MLP neurons of a small language model. Each row is named by its layer, matrix (up: input weights; down: output weights) and neuron, and shows model dimensions 176-367. Each number is 128 + 32 x the weight over its row's rms, rounded and kept within 0 to 255. Numbers have three digits each.
After each neuron's rows, "fires before" lists the tokens most often just after its 100 highest values on Wikipedia text that the model never trained on; "fires after" lists the tokens most often just before its 100 highest values on Wikipedia text that the model never trained on. A number after a token or word is its count.

L9.up1230:124169107172140126093161100108129090082115165138119138158103114150081120122125118072146120059202110149081113094103073120140119153163133125101046123137141089146099150154153152113127076168128137153123229192123096134111114121096198144155168134149158175079125159131125129116140130109118153182140100163134128118094104155139048132146174128138174153086166157140088167118094174090216160163156154153128121124119150131076147132119139089122157146115144146149129108151116174149129094144146140131106127123192172105134089108121093155187160128155084103100146129143132113165188184162038120124
L9.down1230:149149163081113107135130042137114115096152101078114099137125167125163152188067089119124098061135165146115058136113075133143162122127120130051127122159113101118101123148155141077164171124156120152134151000062150149130181109163192161125097120095126113055076105126143103106190172112105131191136139138102111121127123103130172199124116119107126146132151097147180084107115151164124124166104081044093110117098166160094111130117124108158136130149117164110073182204152123158133053081156110082100160138092114127158161138130140116191122176168150129122135159153084170136065179146107130180
fires before: " |" 46, "\n" 6, "|---|" 4
fires after: "–" 65, " |" 6, "1" 4

L5.up251:173126126137158114098168112238139110190125164142114106134115176089171065129144140135146135127086120116096184175123104150100152124171127106185171084129108140149108146123085193140149112105173176103124149130105138176113135220113151152134156126103136160067153136134228127124152088154174112127152130086072099109138119182124139168111119127189080129135101145102091179175178156107117146115139151100163112136152107048062134110118145184086158110122097147101128081098148140085162117115108204093079144115156083139039174128146064179077116063158169110114117114137120103093159126125142126122
L5.down251:098122137111118112136128112157067122185213099151130110082167159063098154096165103140118041177151098150110115135127139187114109109151133176093181151089049130119124098070092231130112139138109121095130138114110111130159123094150108140123139135118123163119169151103159153140160118148099079189093049096152104095157142165171133165085087181067052125077091111104088120152128159126101109124112152097131087154095099155164095113092151165126098141079129182160198088117108170156114102187160101138108104155131139107069152077130207079093063149125160129137097125153118130146086158108115084108
fires before: "4" 14, "8" 13, "6" 12, "5" 11, "9" 10, "0" 10
fires after: "8" 14, "9" 14, "6" 12, "1" 11, "2" 10, "7" 9

L10.up161:078139118124106118166174081136119132105072096174143171136066136134119155186124151110137136132135150126137109084163153168059096054133127172111131052095181161206117129146145086154096102097124057114088153155163138126209039139166120190083099123097139122075069153111159096126135152111112142120141115166137141123168135231164138148109151126121183085116109070156108156150131151087176139096155140126073153070207124126140097150126115146089145111161122153190142142180151147125129149138135126154062160145098149139136095080149134150070140115116131105070111114111117148121147134124111132095
L10.down161:102112115145163155061140118147149161133184045162166097144160070139113136142123110106078060136175074069088157114160128118129147117065124165086120146144130110154204134170119121167149059169179045103144153097161090109160098129077118120148112140114121091085103119130089124139145134071165139176152146168151092122201105155128126136153121168090153152135097132148109119094117098091132118174152078134150089134101164125112129062050105147137116171136159126115094151159114116140098121095174164139137147125158170092113151158085097121128099136103112174105102110113137108121140069103154142141
fires before: "4" 49, "3" 15, "5" 11, "2" 5, "1" 5
fires after: " |" 26, "1" 19, "|" 13, "0" 8, "–" 8, "9" 6

L8.up684:097143161157154125090150098132118118147106112077117136157139120109127108122127107089103200142119149108089107123126056131169184183077137092092174120131094160101134166130151103129129153092128125202107177137140151143089076149098162103102148169159165118123133104141108104131182049123144097134141094156130157158110128112095136186130130118063125145135156099142157158137131128109137099163102101208124143126135113148154131205123148160150128138134126106124120111144153171087137090101128152168118126088156092110147105149133183091202136161215156092093064126162159145190169128110076156123
L8.down684:103137167142111155179095139114115095157123135099088093180094155186162125148141133190147100120093165049115114091127142168138121100142117106114191111147089149157095144123122143151099128118109077105090188126130159130148153160134082100164123152139150127122156116109147181073155243103093111107074094063159136130145161159153095141126150077115133134116139168134101129156197207126146144111137164199172106097132134119119069115199144168124145168128060139147102112160125130152103133126152142142102129085119133189076091174058155130105123049165129159095164182118214072171162095141094141131
fires before: "1" 20, "4" 12, "2" 11, "0" 8, "3" 7, "5" 7
fires after: "9" 47, "1" 13, "0" 9, "\n" 8, "8" 6

L5.up1511:088102139115136182170155125137075101140124107146049150132159178171183178128099076124137146148157105138156165075115135179100107188150113134157145106129130154110099123091078136147099192146109083081101152164129056136129134166161127131133135150138176054176151138120139087111148155146105153141089167175158185128146165117163087159154086123125121142103152148173145105163152133124190075110145092155153196065109104146164113135095128123127035114099141092169110105094060155092078140147125132123156105177102147067143116118136177127143081156125092086137193083185062097149103150124136163125
L5.down1511:140121158083099166140178141130124095101158113103144132123150095102155107164135081107085100149193135131140115073111096136144131064134163148110163102133179089132137156163112080084150119093129127125110140121110119096075126151151142076128146076092129083134122056113161088140113123115135111136172126116094111147160117146147122094165129168182171180154123125133119149164120114046172127123099133163134182135155125106110141080184179188080101152124141155129182151132101146189095121118086114144135096127176110089117127103156122193076092141135179100096110178090108073126131142151142142139
fires before: "9" 24, "1" 19, "2" 18, "5" 8, "0" 7
fires after: "0" 17, "–" 16, "7" 12, "1" 8, "-" 7, "3" 7

L5.up1411:144173180113100112153123129185075180090106167113097129144189098152127121096125137081101117108162124131166128136132135122076137180052135134067112115134097131121136127154142185124064148154137140128133134148163102079061145146071141161072131099145138121143161107148177120134132066108117159108094102081139150102113164189194126137134204114143086143097071110120081139124165121158171122115148136127166105125154132128143119082112102155123084186091134150201117173176112116127169160121102172111098102130137100124070106127114124131076119130159149146131233121125094137098088126210161112129
L5.down1411:127110128101112096121139201170107111168106134160129153100201124141130136163091158142130123190136155119110125221126129123123172183142136068195089126102081130127141162130148125132154094093169107119156156061114127060150070097056112126101101133100138088140136153140118111154095157190097108138144039117138184083122038085130142141205172142140105127099134111139097128132128160159083137137145160126128109152100131126130136132136123126051146118142177197153078112129157149161148146123156103116097095102153096122166140149127134104140102255154121183081109110148078119123154136155085067186
fires before: " |" 21, "%" 17, " m" 10, "6" 5
fires after: "." 30, "3" 11, "6" 9, "0" 8, "5" 7, "8" 7

L5.up1167:115122087137173152096111121066065158125149156130135158133117090148100144169137106100102144110145131106126138166160127109130088124101099133103166050117110152140154121086141160151109162125127150190076131146129159134138109169096171220122153147134102117206107109126114140144106134137174149130076125187136073114087150160156173157124117116161131157101171142093129120152128125133174115152084054180109203130151142148111118153125070095164138056104120128091108171049082110079133089131143166083180089094137164197090148110159133114108127130125100094132128129145123110168065121080114104139
L5.down1167:140170170130115145138174120157132100136082065132071122119103171162134148137143114135127161116164156122147188096106169106086144157154110161158102122163130091141080101144154177077132121187126123126125072072169175158117097130186122148141110070047122192085125102144155133151092095163111121141118129142164138088138104160122075155124170158084131182149102188104142142120148109140142080121146128130110096138068133067112121131183112109230092171162132139117158137132155180102131116118136143196101098175101096064119175066117122142113117136189111141179137101175119108153195203146173079138
fires before: "0" 39, "9" 28, "1" 9, "5" 5, "2" 5, "6" 4
fires after: "–" 85

L5.up23:149153153132190178123153154153146092128145156071115107117123144145159077118167129160152124126109162139152152150122142050163152060085179091163074125096080142119120080142056248092075163100118160112101115135107122143131089131113072106108164123099135120142113106118189105130110091134162070107072109101113199129166136143143161149101103087131119133160131174179111145107081089117115147135152094111126111120074158125122077115082118117115131117155103131132149144173147154101083201101111187045106161160107212091150089172119111160097088125154176130174175114086158173110167090118126139147
L5.down23:179194150107063152162120112142158129127107099101096162162112102108153126155101097119114126183105143132140190132135136101133151145126171078087140075160089129071183060080168103158175155120178135157169189094136114143160102197089108141041095115049070096099160157103094076097124062158078163097133102129147097087144125117152118080131156149147106081154182150114087131121136168162129161105095151081133095124090095137143113121168114098112093175151130161119098128135129117137113117140224141131117133094121143164152167098132173170170105148072127087122110137151052147148172174141153124181
fires before: " |" 32, "%" 29, "″" 5
fires after: "0" 24, "5" 19, "3" 11, "1" 8, "7" 7, "2" 6

L8.up1280:083143104147057088126167139207116158067171151109146147118113154173090174118114135100139196085055134119114117098085176125129157109173137112151179112141091108112087185095100146161152145101123110118141125137116178154114059197161127122135102107179114113143151145062101139154152084111110092127151094120158125156135161107166110090123110175019110099088122037136203111085085130110098137153135101196150116130114145124152142118146140094094137141079149189175184102094157112096094186133105140113082105146145158145107075090120143151148103150108093113144149118077148109116171150114168184114
L8.down1280:118144115134163107071122138158131119143143091113098150105120172148086184084191090069094063161138099128126136106145126141178136153184069105186121162160165101089109123086094170144145156132153149148123099164151183140130150133100130106145127074113102169135136159104164104129130137132112194167112075107111158175189089057135130100142177118148142085135163067099080100188106085153143165125133141052144172122087182117148128181162120142153130077160126154138106130110162140166166172042141099081163073134105117163146132175174104091103194122121177119084109104114072155083165199164114150128
fires before: "9" 21, "8" 19, "7" 9, "6" 8, "1" 5, " |" 5
fires after: "1" 79, "-" 8

L5.up200:108100115095145120059229083146115125173102128154148178094117106108137172092152128116181067120077130087113088143144110131135174140103082143153080085150166155068134137106132105154138139166100130121095184137178082111141080157168169083110168099132117089103128153173153149167156082144132119067082130134118100128116111157102167129104077150119100123130167098110095165060206088124152182140106126050071081091160141111126159095102126123113067115074170132095158128147118162014148100157113116096136120106135124115112114093152120091106126097164020055168125153107131156146128148135133129149
L5.down200:117109102133171140113167113134176125111104167155111148066099074162173172116134141114196104106150114110075159124143180156075117114092118080081141093123073179122076134109150114134211136123172196139179139126104162098116121176124164134170118127096110148134144117137143094165168134129131167120145134230152107162145095137140139094131098113121133133150132120151127113123156167106127082182148129136143144097129148111108125100103102146150161163071119121115115197176107137155154151169073096135153114136157133075163150143135099117128099165166099135109158139136077090106118094116113141192
fires before: " |" 60, ";" 8, "s" 7, "(" 6
fires after: " |" 54, "|" 8

L9.up1502:108150095151127189086148151206111153159121066134117135155132187074158089147118131128143185129133148126171172146114173115141124091130129129163142121137140133067176123137133117155072140111135120105095104128132143121146101139117110137109179124120132116140129109134122076132112132094169128125146210172160098070088148069073101124159074138139085123142108196127134155138136136124155155127166171164045119095076133121142118136104151192204168063083120133101139136108151098042163141107137163095139137119115142148131118104100109155161147175122117105103167093084104197111113149137137123124
L9.down1502:180156056065132116089106133063169085162072137154162179084127160118125174175141159154121102048114090130121108157148118189143156130121140085157101070141129116160092106142134109113139091148082073143067141099139154143162158045123183102129134091113115169157142065121139174086117146162116173122118120179147103154151077090107138138118089126149145141090130134109078181118126081076192123125107111133166150102141159163126139136199151096116153151129180140067114166156171164151101148152147066130087118140136129110105159120184181114117150107126148082121147186151145119085094122088069134102
fires before: " |" 35, "–" 11, "\n" 7, ";" 4
fires after: "0" 20, "9" 16, "2" 11, "8" 9, "1" 8, "5" 5

L8.up1232:139150106167146124104094114151056153086112087131145146105123172113124105075160158127064094189145131151131165104068158134141162097117112128152102140150052092129155059186046141093112151170119113128131108172126175145108150168157107082165183131071126162046092170149123204149126160093093133123125105157114163130120105152176135097114101143099134101111128171149141122123163136120140164099156132133107160164099158092106164153120160153105109151125087144185181118081151128156117095146155111176065120151098187186171131176112116143159111096133093153137126076125066135154100079152076151112
L8.down1232:135173084150073183163135116185059167110169116126161197122096087079159080122156156115104129161095154166079145138052171106076157159131154130154158108048102129183159154114074119136144167145150107127119123139126116087173120119139102131100195173089159094138089062120159080164134081121130146106106100114131119129089100160108218127109122145107104158107138147140129111107106094227079083111155084122119110144070137142144110168195159128143126151060074194126118140165128186102173069132117137162137145156150135198055128149113115120127101094140141128136115187112083144168095104237106069135
fires before: " |" 35, "." 20, "'" 11, "ol" 4
fires after: "4" 18, "5" 14, "7" 12, "6" 9, "3" 4, " " 4

L5.up777:125140163092086157103142079158073101097124128132142152125107164082161131103055165132070140101149116101154130072114122106083100189155089057149191176099140164124148131081147142125122133080132146073129154159135106174113162128190150170201119114187128127186125129059176096153104101167130131139058103164100136135103138106123106129167151174142131147137102134151113111129117135114146127138134106177095176147093125176130130212144110073145136128151150084090140095183110170094193170132077127098088126068093109153167146138170125177120136132102158076103141101186138160139175080155112164130
L5.down777:162188160124147177150117071134113130129131109111170152135141135107124185123200142139110127133106171048139127085120153136120176100130124161137154110090155120135128148108172139126107091117125111180104150173120109073150178105213118085138141122088108111140162136121129152118166129155179127159138116131109138117165083120225118127139134110181117185135128126108128121210117104087172151119159126096115165141120074072193123082121138110164072126126160147112096187135093177136133158139112106152121122148126108105129097097174128213170129088148113180190142170182158118132177099149118110082
fires before: "1" 52, "2" 34, "present" 5
fires after: "1" 17, "0" 13, "3" 13, "4" 10, "8" 10, "2" 10

L10.up1117:152133128160156103151086110192120082108095156149128173117141105130132156126123101123142062101103138105147151110131066216139174157115105142131120092097076131104100134129157143088109153105113158148186087152136104190127144140116101082116054080092134173094140153169141141145131108127065098096180095128128160151123165124073142131126172097106155177121101110101143100120147144090181156176132103185074081165115109077218133149093121144125121158153125104108107129131138151096174115098151149150128125191111154136161141097104099166077130149137122136229158144094132138143060169166151080127
L10.down1117:179068127093148090112096090169168129128130145134155143100119159133129110080077138083115152171146157105133163100135140059094108124192151092138122137123139144072118117118138115153127195184126109150155116190121112176181173085107111150069115005104134122155137137068120059101119113107141117164140143135156090133146162124120194086089114142129134137103075067111155143138147045124101110071058107150096069162139112181138197114103142174130068133178118154101118171101127095106188087130167108105114110148095137159151139099100142161115192133151144144091161146104107125076108135147102150149
fires before: " |" 65, "9" 9, "8" 7, "4" 4
fires after: " |" 62, "|" 13, " " 8, " No" 4